Weights of a small GPT-style language model, trained from scratch on English Wikipedia: 32.8M parameters.
MLP neurons of a small language model. Each row is named by its layer, matrix (down: output weights) and neuron, and shows model dimensions 0-127. Each number is 128 + 24 x the weight over its row's rms, rounded and kept within 0 to 255. A neuron's up and down rows have the sign that makes its largest values positive.
A block is one neuron, or neurons of one layer that tend to fire together. Before each block is what it responds to, as a language model described it from the Wikipedia text at the highest values.

Description: Table cell separators
L2.down1241 [123  90 122  86 158 131 153 123 105 148 122 173 160 118 100 151 133 142  83 137 118 136 138  99 125 104 142 122 154 121  76 108 118  97  76 139 162 157 151 136 145  99 178 144 137 120 114 138 108 121 161 160 113  86 154 134 107 139  96 108  87 111 114 115 147 117 137 142 115 107 119 169 163 134 108 118 154  72 129 124 142 135 133  92  89 101 125 129 146 110  76 123 117 132 152 128 124 107 113 113  93  96 119 144 116 118 111 127 149 149 176 177 141 151 127 108 103 103 110 161 127  65 129  97 170 116  96 113]

Description: Delimiter after numbers
L3.down104 [140 127 149 132  98 142 132  68 159 155 109 141 140 154 151 149 154 102 149 125 111 161 126 143 136 109 129 150 152 114 140 111 107 137 128 164  82 117 120 115 117 113 159 130 160  92 132 148 175 141  93 121 144  83 124 138 137  91 149 132 128 105 153 157  88 110 121 140 113 141 150 107 112 118 151 149 154  92 125 137 157 129  73 201 178  74 114 101 108 145  93 101 162 156 142 165 116 109 155 148 115 161  98 150 111 116 144 152  99 146  95 135  95 128 136 163 116 137 121 109 124 157 155 167 114 161 160 123]
L3.down142 [149 144 138 130 101 179 119 137 145 135 116 151 180 126 115  90 129 136 112 139 108 129 150 135 144 144 132 143 134 159 118 145 146 137  92 126 141 139 159 141 137  99 128 129 153 125 115 157 114 123  92 122 147 128 106 106 137 108  97 112 158 167 150 124 148 143 133 114 130 117 102  77 145 153 150 132 132 128 102 156 120 151  88 109  77  94 144  69 138 123 118 179 130 187 112 117 133  91 130 114 104 115 136 196 107 147  91 148  95 111 131 117 152 123 136 117 134 132 119 170 125 109 112 126 122 176 137  99]
L3.down369 [124 162 157 141 101 117 135 139 109 137 110  87 142 135 144 172 103  96  94 106 112 164 123 171 129 124 120 123 108 105 150 123  83  97 121 146 110 133 154 115 147 111 150 142  88 109  95 135 132 136 127 129 140  93 106 126  99 150 139 132 159 163 100  81 138 121 114  42 173  98 145 150 161  96 111 110 129 143  96  75  83 129  90 112 110 154  95  94 128 139 139 121 157 120  83 112 148  71 136 173 114 174 119 133 183 111 108 114 123 117 107 122 146 143 113 114 139 100 113 156 140 153  93 101 125 150 164  92]
L3.down402 [161  85  97  90 118 119 154 133 124  74 112 113 177 163 130 161 100 151 124 142 119 170 165 128 157 157 177  94 141  91 153 122 152 136 163 133 123 143 127 134 129 127 108 168 163 133  92 147 113 125  87 104 115 146 192 139 112 154 139 130 112 119  96 145 143  84 114 151  96 143 117 128 150 131 131 128 155 141 137 181 139 140 124 154 122 125 137 173 113 130 113 146 112  95 102 110 141 104  85 130 157 126 132 101 125 155 147  85 118 157 142 156  80 120 119 114 142 137 144 122 128 154 119 147 118 129 146 138]
L3.down552 [162 136 118 103 185 152 113 149  95 139 106 130 218 140  88  96 107  99 112  81 160 115 130 150 150 163 101 117 180 137 138 116 132 125 114 109 135 109 120 147 134 111  95 133 147 119 164  93 103 124 123 119  98 130 133 153  97  94 125 104 132 107 134 177 115 131 140 110 129 149 118 141 105 150 111 106 118  91 147 185 114 164 116  98 137  82 118 123 129 139 110 107 148 127 156 104 124  75 142 116 147 133 153 121 123 158 127 100 108  90 136 109 100 140 126 112 144 130 100 136 133 128 146 161 132 155 152 142]
L3.down642 [123 140 167 130 153 152  86 183 126 151 123 103 142 130 103 130 102 117 128 101 116 104 119 124 138 172  72 137 141 135 147  43 126 151 112 180 131 145 113 122 100 131 162 142 128 118 160 131 126 119 152 134 208 106 110 115 149 134  93 126 116 113 174 130 145 102 144 148 115 121 139 128 121  86  61 138 104 163 149 116 122 134  76 106 161 158 145 132 133 140 155 127 127 142 116 124 152 137  97 106  81 110  92 131 146  87 140 154 145 126 167 172  88 126  71 107  79 148 111 144 127 110 142 131 134 176 124 143]
L3.down969 [145  92 171 121 106 159 124 136 122 145 114 122 104 125 128 165 141 104 145 124 128 163 139 141 155 129 112 126 119 122 130  98 100 122 159 119 149 139  87 107 107 128 155 142 129 106  87 140 152 137 141 141 146 169 103 155 149 150  97 151 139 172  80  96 111  97  82 124 163 101 112 127 115 155 104 104 136 133 163 122  99 105 125  91 122 113 123 118 111 100 135 142  99 155 152 123 148 145 110  55 130 127 150 108 106  92 115  73 138 160 107 119 112 139 159 115 154 107 109 159 135 111 142 175 107 129 144 144]
L3.down1016 [129 143 106 101 104 171 116 110 156 101 152 129 158 111 128 126 156  97 164 118 160 129 116 165 144  95 157 156 135 159 143 126 109  82 129 136 131 110 152 156 146 112 139 140 112 128 163 101 135 128  75 130 117 119  74 134 166  89 141 169 128 142 111  98 138 147 104 158 103 114 109 155 144 131  82 162 138 140 125 122 110  87 149 172  70 139 115 160 147 125 120  80 131 134 131 145 156 133 129  95 134 132 113 116 130 136 121  98 109  98 142 144 107 108 120 132 124 109 100 115  91 127 101 120 133 119 143  72]

Description: Out-of and mid-word s
L4.down16 [106 202 153  99 146 102 108 135 121 143 140 110 157 151 100  79 112 120 149  81  86 128  90 143  93 112 101 108 115 126 148 189  86 108 125 129 124 140 121  83 128 171  92 136 153 158 132 110 147 124 117 146 110 125  98 159 120 118 117 130 145 158 173 106 100 135 125 163 152 142 147 123 137 150 130 113  77 128  98 165 154 120 111 135 124 110 123 153 155 118 157 114 126  95 158 139 107 137 156 109 136 124  87 141 140 141 134 107 107 124 129 128 111  99 122 100 103 136  54 156  97 129 123  92  82 136  91 133]
L4.down92 [102 114 105 136 128 147 193 136 121 127 131 137 142 141 128 137 119 119 112  98 151 129 123 114 137 164 133  65 156 125 153 146 142 159 192 130 146 129 147 140 122  99 161 137  89 159  99  97 177 155 143  92 156 152 117 155 146 110 165 123 181 131 126 172 164  97 112 161 121 112 161 123 134 110 106 100 120 152 200 132 129  94 169 126 190 164 172 102  88 180 137 127 119 139 120 150 119 176 140 140 170 114 108 111 160 100 141 126 147 121 156  98 124 115  88 119  86 131 120 152 148  86 178 122 104  96 124 124]
L4.down242 [ 93  65 167 131 137 156  92 122 115 150 116 147 145 127 185 115 149 138 137  46 142 132 188 108 168 143 177 160  83 125 132 120 103 150 122 116 128 137 158 120 130 138 158 124 110 151 114 139 105 101 129 123 133 162 111 145 126 112 109 201 129 146  70 114 153  95 136 160 116  96 129 145  97 108 111 139 138 155 124 140  98 127 137 104 143 103 139 115 114  97 126 121 131  83 149 121 113 138  66 117 159 104 104 155 106 168 134 127  76 162 124 116 140 122 141 135 118 147 139 135  87 139 160 162  99 156 151 142]
L4.down574 [140 160 108 119 137  95 138 142 162 118 148 140 140 139 113  88 150 121 124 130  99 158 104  92 121 149 122 117 116 151 154 122 174 141 158 100 180 156 158 137  97 148 103 124 147  94 157  95 135 111 109 113  86 168  73  97 137 114 128 107 151 103 111  97 135 123 203 126 138 140 150 123 121 139 122  72 125 151 137 108 150 121 148 132 173 126 126  97 155  72 148 130 128  91  83 127 132 136 102  94 134 158 125 147 109 175  85 154 127 131 125 109  67  99 112 119  95 156 108 142 161 133 121 129 130 136 125 128]
L4.down577 [119 136 151 122 155 128 149 132 124 114 123 104 131 109  89 130 136 171 149 114 151 149 137 127  66 129 119 164 124 156 164 138  92 134 178 125 127 142 114 112 164  67 149 144 133 119 147 166 144 126 110 113 140 140 128 153 103 106 118 123  82 150 144 109 127 179 124 177 155 138  83 128 139 149 119 124 157  81 130 112 134 136 133 143 165 146 136 102 152 105 128 121 130 113 157 164 107 138 123 129 156 148 116 107 161 104 110 119 139 103 127 166  90 149 142 129  69 100 141 154 156 104 162 161 117 112 130 172]
L4.down757 [115 119 133 103 109 131 125 170  99 121 167 119 145 133 142 124 165 146 112 114 108  98 144 120 141 137 146 120 134 124 125  77 110 105 127 129 140 139 177 124  88 124 106 115  91 118 116 107 143 111 123 154 161 118 157  78 118 137 154 116 128 114 102 127 136 153  64 150 138 130 166 142 129 123 133 140 128 126 139 111 103 105 135 140 130 152 135 100 129 142 124  71  98 150 167 137 129 139 103  87  78 152 131 114 150 122 101 135 101  63 171 137 136 134 135 136 129 100 117 163 141 145 145  92  90 144 126  90]
L4.down1062 [134 116 211 138 144  70  95 149 155  85 131 135 114 110  89 137  98 113 124 128 155 125 121 132 138 105 128 122 123 110 101 123 133 117 108 149 142 133 167 144 145 115 136 114 144 120 139 135 142 142 121 116 134 134 125 120 121 151 105 140 142 117 136 133 140 131 132 151 108 181 186 124 146 153 118 160 137 144 133  87 127 115 150 118 118 164 123 113 136 135 117 151 171 117  88 108 121 137 116 131 114 113 130 118 112 128 123 110 145  99 167 100 109 102 150 110 103 110 129 124 147 137  81 140 141 132 126 107]
L4.down1175 [141 151 154 130 142 104  61 116 134  82 156 137 138 157 133  96  99 127 115 156 101 148 164 116 134  94 112 155 118 158 163 125 160 134 103  92 107 151 146 176 171 146 115 148 104 115 156  91  92 112 153 104 115 112 139 150 135 109 158 163  76 130 132 161 140 114 100 134 134 137 110 125  90  91 145 135 106 128 138 122 131 155 124 133 141 128 108 151 141 182 133 104 114 130  87 160 141 126 124 169 144 116 115 133 123  97 203 128 149 139 149  91 108 166  95 140 142 110 114 141 138 118 113 135 154 119 152 125]

Description: Verb-final subword pieces
L3.down252 [134 208 171 123 154 181 156 163 113 101 116 120 138 165 120 119 117 102 132  87  97 131 119 126 131 118 144 139 100 117 113 147 117 130 141 149 124 126 151 131 113 109 132 108 164 131 110 139 160 119 119 131 132 124 145  80 111 102 111 103 114 160 171  86 149 121 168 141 131 140  87 135 102 144 106 102 111 134 128 145 180 118 153 156 143 101 113 127 110 123  60 102 120  75 147 163  82 154 136 166 144 150 122 101 152 108 126  73  99 115 151 139 114 175 121 108 150 146 151 158 167 112 185 109  94 148  92 140]
L3.down353 [ 94  86 152 119 160 143 103 137 117 117  78 133 142 128  88 115 150 151 175 112 132 124  99  86 120 109 102 139 120 109 165 116 118 110 118  99 142 132 112 111 107 125 126 133 145 147 170 115 157 135 160 119 144 183 139 140 147 104 141 137  89 110 135 101 110 106 182 122 156  90 129  83 105 159  64  94 148 138 134 120 100 103 138 130 114 141 115 115 143 140 125 140 129 162 137 122 144 103 143 162 140 158 142 167 137 122 173 177 118 128 133 147 151 108 119 116 169 132 123 161 125 142 129 191  96 120 148 143]
L3.down407 [100 147 155 130 133  61  98 127 142 169 146 116 125 136 150 136 124 107 139 114  90 162 141 129 142 141 134 130 108 106 133 160  74 137  88 159 176 152 148 137 115 105 106 127 166 110 135 103 140 121 111 128  99 140 161 133 184  98  98 150 145 138 180  82 117 140 136 137 118 156  99 146 102 125 129 166 119 109 126 106 136 197 155 165 100 145 125 105 110 161 109 163 130 115 187 134 173 134 130 145 122 137 123 158 131 124 119 133 120 152 174 127 142 103 103 154 115 144 160 133 124 108 121 139 174 114 147 116]
L3.down700 [131 141 125 152 151 158 135 114 123  91 148 123 115  83 121 154 127 153  90 165 167 106 147 110 124 151 123 148 139  95 142 130 123 161 139 166 159 146  81 103  95 102  78 122 160 112 114 145 135 112 136 148 125 137 129 149 118 126 116 149 126 138 119 103 174 130 155 160 174 145 111 109 119 103 100 149 139 119 106 113 123 157 128 123  98 158 132  96 132  79 120 110 110 122 111 126 113 100 124 118 131 150 152 146 157  83 123  97 146 161 132 144 120 187 161 155 134 149 179 122 106 138 126 110  95  91  81 152]
L3.down805 [142 138 146 159 169 146 106 139 109 141  91 120  97 140 186 175 129 138 101 139 122 157  91 119 129  97 114 134 117 136  93 170 108 157 120 138 131  73 113 113 135 142 158 140 120 134 124 161 118  84  95 121 142 116 174 143 127 130 134 102 133 112 140 116 103  84 102 155 130 146 158 100 152 108 133 134  67 151 154  98 136 106 150 127 172 119 135 125 142 140 147 132  84 128 125 108 116 139 143 109 121 113 143 160 144 107 120 107 172 105  91 123 129 107 112 171 174 138 116 166 131 115 145 120 157 146 121 115]
L3.down920 [126 120 163 141 128 142 165 120 112 159 155  66 170 151 108 136 150 101 132 103 161 127 140  96 161 107 142 108 121 132  96 127 111 101 141  99 114 135 140 163 120  85 105 144 139 166 144 136 124 142 154 130 160 137 151  88 125 116 137 132  98 122 125 138 124 123 165 145 106 118 107 150 106 118 129 100 141  92 118 129 116 130 127 134 125 162 109  72 152 167 163 110 138 103 125 123 169 155 112  93 123 103 128 155 104 105 116 102 140 131 156 131  99 116 118  74 149 104  95 136 135 165  77 135 181 119 171 121]
L3.down959 [ 92 166 138 147 157 123 116 142 176 161 128 137 147 167 117 168 117 146 127 113 179 183 182 102 138 120 123 112 141 137 155 107 110 137 124 143 102 158 140 115 133 138 125 135 138 148 108 154 141 127 112 139 135 150  97 114  95 135 148 144 130 113 142 138 118 153 130 153 134 122 157 162 132 110 134 117 130 143 124  99 132 129  98  95 130 122 130 153 126 144 131 122  81 137 126 120 135 156 144 156  75 141 123 141 172 110 146 117 131 142 165  91 151 133 144 125 137 153 118 125 140  97  98 182 130 154 144 128]
L3.down1135 [106  99 149 166 180 143 142 154 159 117 128 163 122 109 143 150 132  91 129 131 143  91 157 146 111 185 123 145  98 143 129 140 118 148  95 127 160  71 101 142 128 118 144 114 122 123  98 140 159 125 112 125 115 155 118 100 119 101 157 132 124 103 173 171 129  97  84 143 112 142 150 122 137 125  89 128 130 155 119 123 103 115 153 109 106 150 106 142 133 139 106 166  93 131 115  93 143 124 125 157 140 149 110 170 120 112 124 114 146 187 128 116  75 121 128 129 117  90 123 133 138 133  98 114 131 149 152 144]

Description: Mid-word split "s" piece
L3.down200 [173 108 112 102  85 106 131 128 123  50  69 119 118 147 134 128 153 123 126  99 143 107 140 129 115 130 112 156  77 139 139  73 115 176 137 133 129 119 140 113 122 111 121  97 141 167 139 114 107 127  97 146 121 137  90 114 158 125 157 103 150 129  99 127 123 152 127 154  89 132 161 118 101 117 136 152 163 143 105 152 181  85 126 148 110 117 143 130 153  95  96 140 152 119 157  99 114 147 126 123 157 142  90  95 118 158 113 175 149 140 148 130 116 119 126 156 119 182  95 144 132 104 131  98 129 153 163 157]
L3.down289 [152 151 127 102 109 122 119 141 147 148 153 128 131 173 137 167 104  97 113  95 114 142 117 126 143 129 116  91 116  95 124 123 156 141 107 178 152  71 104 123 109 132 157 132 109 125 130 116 150  84  96 132 169  69 120 152 146 137 116 140 147 130 115  97 114 121 118 107 135 139 127 125 105 133 116 101 109  94 118 160 152 106 121 114 126 123 143  89 130  63 154 181 154 119 157 140  85  89 135 151 167 118  63 148 103 149 135 142 124 115 104 118 138 127 135 138 118 141 128 110 164  85  57 143 141 141 153 106]
L3.down310 [159 132 164 134 123 152 146  76 112 151  93 128 136  92 143 127  97  94 114 138 157 123 152 165 120 136 117 171 101 155 131  80 156 129 139 125 137 112 164 119 114  83 114 136 104 151 154 150 111 161 155 121 113 120  92 127 130 130 139 123 133 123  93 122 124 133 183 159 114 101 131 130 155 122 154  98 140  85 115 143 139 103 126 168  83 111 151 154 173 116 134 138 161 108 154  75 143 141 132 143 148 137  74 138 138 147 115 109 129 145 151 145 102 118 107 160 122 125 102 101 146 139 119 121 110 116 132 119]
L3.down333 [111  96 149 128 138  92 100  96 210 144  84 156 132 112 105 132 161 126 156 135  97 113 143  94 148 128 108 118 121 109  72 100 128 102 131 174 129 101 149  97 122 130 130 133 156 124 124 120  86 143 171 181 121 106 128 135  92 123 126 124 101 121 101 114 145 108 159 152 114 134 111 165 134 113 162 175 148 137  99 160  73 108 125 107  81  94 123 135 157 123 114 134 156 151  98 107 172 153 158 118 123 179 111 144 142 121 113 133 159 118 139 132  93 152 160 113 104 126 161 104 170 148 104 140  88 160 102 140]
L3.down653 [ 88 131 117 103 164 144 171  82 144 128 116 101 186 144 108 154 164 132 112 142 153 104 137 123 164 117 157  84 123 139  93  87 119 144 108 122 121 154 122  68 131 112 108 153 175 131 121 147 128 145 118 131 154 154 156 102 122 136 104 151 130 112 186  87 145 116 139 133  98 147 133 127 125 116 121  95 130 141 135 124 127 145 128 121 125 172 141 133 134 134 103 113 110 130 113 122 112 119 119 136 148 134  77 106 112 141 156 133 106 126 169 129  94 140 130 117  49 115 103 122 156 105 154 156 140 130 137 139]
L3.down655 [129 148 112 168 108  82 128 103 130 133 128 103 156  88 141 104 130 116 125 103  68 133  88 135  97 110  91  89 136 141 139 126  89 121 127 126 165 127 135 137  94 138  81 154 135  91 153 146 140  81  99 113 140  86  85 128 101 137 131 127 115  60 106 134  87 116  98 134 132 136 124 123 116 143 145 122 166  84 117 139 142 160 159 105 131 137 144 187  90 138 118 126 154 127 172 102 143 137 126  82  99 129  91 133 132 111  85 183 146  93 123 136 113 109  91 132 123  83  98 135 138 111 182 117 132 128 112 123]
L3.down1125 [122 140 151 146 124 136 147 110 104 133 128 112 134 113  96 111 115 108 117 132 132 133 117  96 114  84 135 137  96 144 133 119 124 120  97 108 137 136 164 180 159 145 159 109 113 145 151 122 145 135 148 149 103 159 132 151 133 103 114 107 114  93 100  98 100 156 130  57 131  98 153 156 105 171 122 146  80 140  82 128  96 146 124 132 150 176 166 119 128 133  98 159 126 138 137 144 143 138 134 122 138 117 109 113 120 127 118 130 179 132 152 163 109 122 113 116 140 111 107 141 111  95 103 114 118 100 141  84]
L3.down1197 [151 122 167 128 124 137 160 110 150 115 135 178 101 111 145  80 105 116 112 109 117 104 111  89 185 136 117 158  92 129 128 156 127  73 109 139 147 164 109 118 133 137 110  92 128 158 160 122 124 186 123 130 134 104 163  90  50  93 124 151 170 119 132 113 137 124 106 124 131 137 157 155 159  89 173 101  96 124 147 130 124 150 161 123 113 114 120 141 139 128 111 139 129  95  91 139 126  84 108 146 169 112 165 126 140 153 138 104 148 126 108 150 125  96  97 124 109 174 132 138  95  97 113 116 121 124 130 130]

Description: Table cell separators after numbers
L4.down8 [161 123 144 142 107  81 164 148 162 113 163 124 149 160 122 125  94 128  99 131  76 141  97 180 128 118 100 141 122 111 110 135 125 125 113 103 142 114 153 141 139 106 123 141 146 111 151 131 101 167 134 171 106 162 103 146 134 141 153 128 113 173 136 146  58 163 103 129 122 108 118 182 139 138 153 119 132 125 143 161 133  91 116 130 114 142 149 139 138  94 178 136 126 157 103 108 134 113  99 123  85 143 150 160 114 140 105 164 159 131 141  87  89 125 120 151 149 147 123 138 102  79 164 126 106 129 185 147]
L4.down41 [131 141 199 145 186 140 157 132 120 118 145 125  88 149 139 130 114 120  98 174 116 136 150 155 143  87 152  85 128 133 132  90 131  98 118 122 149 120 120 137 151 170 115 116 103  96 126 128 149 117 137 103 155  99 146 141 124 114 128 162 129 139  96 159 119  99 134 114 143 117 127 130  93 146 155 115 117 148 172  93 137 139 124 114 161  99 108 119 139 162 119 124 110 183  70 166 131 112 130 117 137 182 145 108 150 114 145 150  87 130 103 183 122  98 136  86 121 128 112 135 108 122  67 106  91 108 166 101]
L4.down50 [135 158 148 126 122 143 111 175 176 146 126 102 165 131 121 105 144 135 194 121 150 122 116 143 149 143 198 105  92 150 123 102 142 109 115 136 116 144 108 153 125 162 104 113 133 112 132 133 106 141 146 132 122  98 106 145 108  64  81 125 144 140 149 161 103 127 129 124 162 111 129 172 132 118 158  86 125 136 118 158 164 169 149 196 122 125 132 149 120 142 138 151 108 132 161 192 134 139 111 140 141 128  93 128 142 135 120  89 153 124 137 103 112 157 153 128 120 121 135 110 132 140  89 149  91 137 106 140]
L4.down133 [159 162 153 153 156 120 150 143 108 108 135  84 136 105  99 149 113 136 144 104 160 128  57 109 120 130 103 140 148 119 122 127 144 127 111 124  97 150 115 129 118 105 120 123 128  96 137 148  90 109 136 143  72 130 170 186 132 148 104 174 110 135 151 110 163 104 121 127 129 146 160 107 139  74 131 161 139 113 148 127 128 151 123 121 138 172 160 179 119  92 161 114  99  77 103 151 103 120 124  95  76 152 129 100 117 112 113 153 103 119 127 164 103 138 144 182 116 170 129 117 134 120 124 153 150 160  91 155]
L4.down249 [115 118 158 107 148 160  97 131  96 129 122 160 136 116  88 135 118 119 128 126 171 158  86 157 117 115  90 141 162  98 127 100 136 155 123 128 144  87 120 122 157 155 106 122 145 160 138 130 111  87 179 117 159 112 165 132 139 127 100 144 120 120 135 134 156 125 113 134 151 122 145 126 104 164 122 151 114 130 106  95 124 128  89 113 174 146  97 111 149 125 148 147  99 127 128 141 102 135  99 159 113  99 110 140 142 146 133 106 130 105 140 148 113 109  86 146 137 107 104 163 125 106 156 152 149 133 136 133]
L4.down516 [115 104 100 124 177 109 129 153 108 133 171  96  83 168 179 139 126 110 135 104  73 100 129 107 137 137 150 144 131  77 127 135 147 124 142 149 128 138  91 157 142 153 141 137 110 131 113  97 154 124 103 114 108 110 103 149 126 149 134 111 142 139 121 140 104 136 144 130 121 138 118 112 173 138 130 138  78 143 147 119 179 126 144 175 141  82 114 111 115 123 139 153 164 110 164 152 126  97 128 138 155 155 135 102 119 145  86 111 133 120 137 149 122 117 155  85  69 139 157 102 114 139 132 171 163 166 131 131]
L4.down695 [127 133 118 133 146 107 133 112 150 163 122 101  94 176 185 154 145 138 166 134 120 110 149 124 147 125 145 135 147 144 154 148 124  86 132 120 171 145  86 132 146 143 134 109 169 102 112  87 188 121 163  82 180 146 152 147 110 103 116  68 140 161 127 144 138 128 125 155 133  95 140 158 132 149 149  90 165 142 142 119 158 146 156 136 120 136 125 157 119 134 123 123 190 106 140 137 131 138 113 129 184 145 151 114 148 124 104 119 163 116 108 148 102  80 194 133 140 115 142 117 129 137  88  98 117 113 145 142]
L4.down958 [122 112 149 125 130 101 119 115  76 131 176 103 137 151 121 140 139 137 144 134 143 143 136 125 102 165 150 139 148 100 106 135  95  77 129 134 197 129 127 126 140 114 110 175 133 107 140 115  95 148 125 131 172 155 109 151 165 121 148 138  96 106 131 121 128 154 120 125  94 137 152 109 151 131 141 167  69 104 131 153 150 130 123 103 165 105 120 123 137 151 160  88 136 136 114 135 136 119 148 132  66 118 174 133  88 140  96 146 154 118 154 135 130 106  96 145  68 103 148 130 166 133 147 141 109 103 161  56]

Description: Split verb completions
L4.down589 [133 134 121 127  94 113 103 116 170 166 170 129 165 115 127 130 123 120 153  94 130 126 129 116 156 122 169 127 141 130  79 146 139  77 138 172  97 105 119 140 124  89 103 121 114 121 142 128  89 137 112 113 126 140 117 130 147 103  77 100 153 148 147 128 137 139 117 132  94 146 100 161 131 139 101  81 140 161  90 133 128 172 158 132 113 130 159 140 136 160 154 140 146  93 118  98 131 132 135  98 148 106 114 155 126 136  99 148 168 173 149 106 133 154 127 144 137 112 105 158 147 117 136 134 136 123 115 137]
L4.down591 [119 107 115 187 153 128 168 136  79 126 110 131 120 141 126 132 115 121 130 116 131  88 178 121 161 109 102 119 102 136  88 154 138 100 119 141  92  72 147 128 128 125 123 186  89 109 134 173 132  85 153 149 158 133 103 142  96  75 122 124 114 129 139 122 128 117 155 149 146 126 135 130 151 160 118 138 155 117 117  86 136 143 125 152 151 111 128 115 121 154 139 140 105 105 105 169 151 138  99 125 121 149 108 103  78 139 108 139 122 146  99 105 100 103 140 106 123 143 126 163 108 143 159 139 107 103 113 122]
L4.down598 [151 162 130 105 117 183 151 126 134 171 148 157 138 107  83 141 101 119  92 147 134  87 127 138  94 125 120 133 130 187 127  97 141 134 104 132 134 173 105 154  95 133  83 149 137 102 108 113  88 146 125 109 109 143 132 122 128 149 130 130 114 111 173 127  89  95 148 161 145 117  92 122 158 122 142 125 135 127  86 127 143 194 117 123 138 128 125 134 143 130 140 116  89 135 177 109 106 159 149 103 142 103 122  97 157 132 149 119 160 145 146 119 136 142  73 121 140 122 112 103 118  99 106 120 153 161 154 128]
L4.down642 [ 97 162  86 159 131 137 122 126 121 156 128 171 131 138 144 102  90  70  93 151 138 111 128 145 156 145 152 148 107 133 181 113 136 140 103 148 108 100 115 148 138 151 122 102 121 111 138 166 141 148 124 112 114 111 115 126  89 160 100 121 136 136 140 101  97 140 157 125 141 137  97 142 117 111 119 139 144 115  74 116  94 160 135 110  98 101 131 138 150 141  82 132 129 110 112 117 151 162 132 156 111 144 169 130 128 154 161  59 123 128 151  83 178 134 118 104  87 115 128 117  70 106  75 120 127 146 172 114]
L4.down739 [160 104 115 135 116 155 133 144 118 116 116 141 167 134 110 119 122 156 134 120 106 149 106  90 139  89  99 117 127 108 137 150 162 171 144 164 121 139 126 117 117 120 153 161 117 106 166 155 136 119 180 131 137 126 139 116 108 113 143 123 145 123 122 106 120 142 135 140 120 148 116 156  77 151 109 170 139 166 133 125 164 109 169 181 162 145 111 144  87 107  90 151 131  57 105 109 183 121 159 121 141 130 155 148 164 119 120 130 109 130  83 123 102 100 125 122 139 144  97 183 125 154 107 139 112  91 134 155]
L4.down779 [147 144 111 138 158 117  96 111 153 143 172 145 150 133 111 130 122 130 109 179 145 146 147 108 113 122 160 124 102 121 146 133 144 128 170 173 147 169 111 134 129 143 103 130 132 137 109 131  89 111 134 100 127  89 137 133 125 151 125 160 145 123 137 112 133  74  95 164 123 106 101 120 127 128 107 138 176 110 138  93 161 145  88 125 132 107 132 128 136 131 136  85 111 152 112 143 126 146 118 129 154 147  73 171 152  91  99 120 133 126 154 108  92 144 143 120 141 132 141 135 172 106 112 109 136 140 142 151]
L4.down1232 [152 100 125 128 138 160 157  96 146 151 106 133 150  81 152 118 128 109 108 111 161 133 128  72 113 138  70 112 133 128 120 122 131  98 110 131 123 101 112 137 147 106 175  94 145 139 106 118 115 144 123  71  97  83 137  94  85 121 150 128 124 135 126 156 146 124  98 133 200 128 175 117 140  71  95 131 154 161  96 116 152 133 124  97 116  98 135 119 123 154  91  72 111 117 109 135 112 137 144  90 150 162 114 119 148 150 118 145 100 163 130 133 121 147 128 140 160 109 133 114 108 111  74 125 163  96  97 153]
L4.down1240 [151 157 130 108 133  90 122 132 106 133 162  99 125  93 111 110 137 158 140 107 170 183 128 120 105 123 140 191 142 142 144 110 128 104 146 134  66  91 116 121 177 136 135 119  87 104 146 125 104 110 113 143 122 107 135 143  98 147 157 156 134 149 117 135 107 144 160 149 174 156 131 170  63 142  96 108  93 119 134 137 127 121 126 125 114  74 132 136 103 177 138 103 138  95 134 115 142 144 111 156 114 146 133 138 179 111 109 167 155 125 160 136 123 112 101 103 198 163  94 163 106 117 127 142 116 107 108 130]

Description: Speech and cognition verbs
L2.down469 [152 108 146  96 114 123  86 121 108 149 100 153 119 144 149 139 107 100 143 142 117 137 159 144 162  93 139 126 167  84 145 132 156 141 137 146 127 140 129 126 121 109 125  84 106 169 155 124 125 132 126 122 147 119 131 148 139 101 169 106 122 123 150 108 122  94 145 160 132 144 143 121 125 137 141 130 135 125 178 105  96 128 117 137 145  96 159 116 108 114 124 123 137  79 151 149 126 162 174 123 123  99 105  85 129 164 169 123 132 109 100 128 131  87 120 115 133 115 112 137 146  92 119 165 155 120 136 104]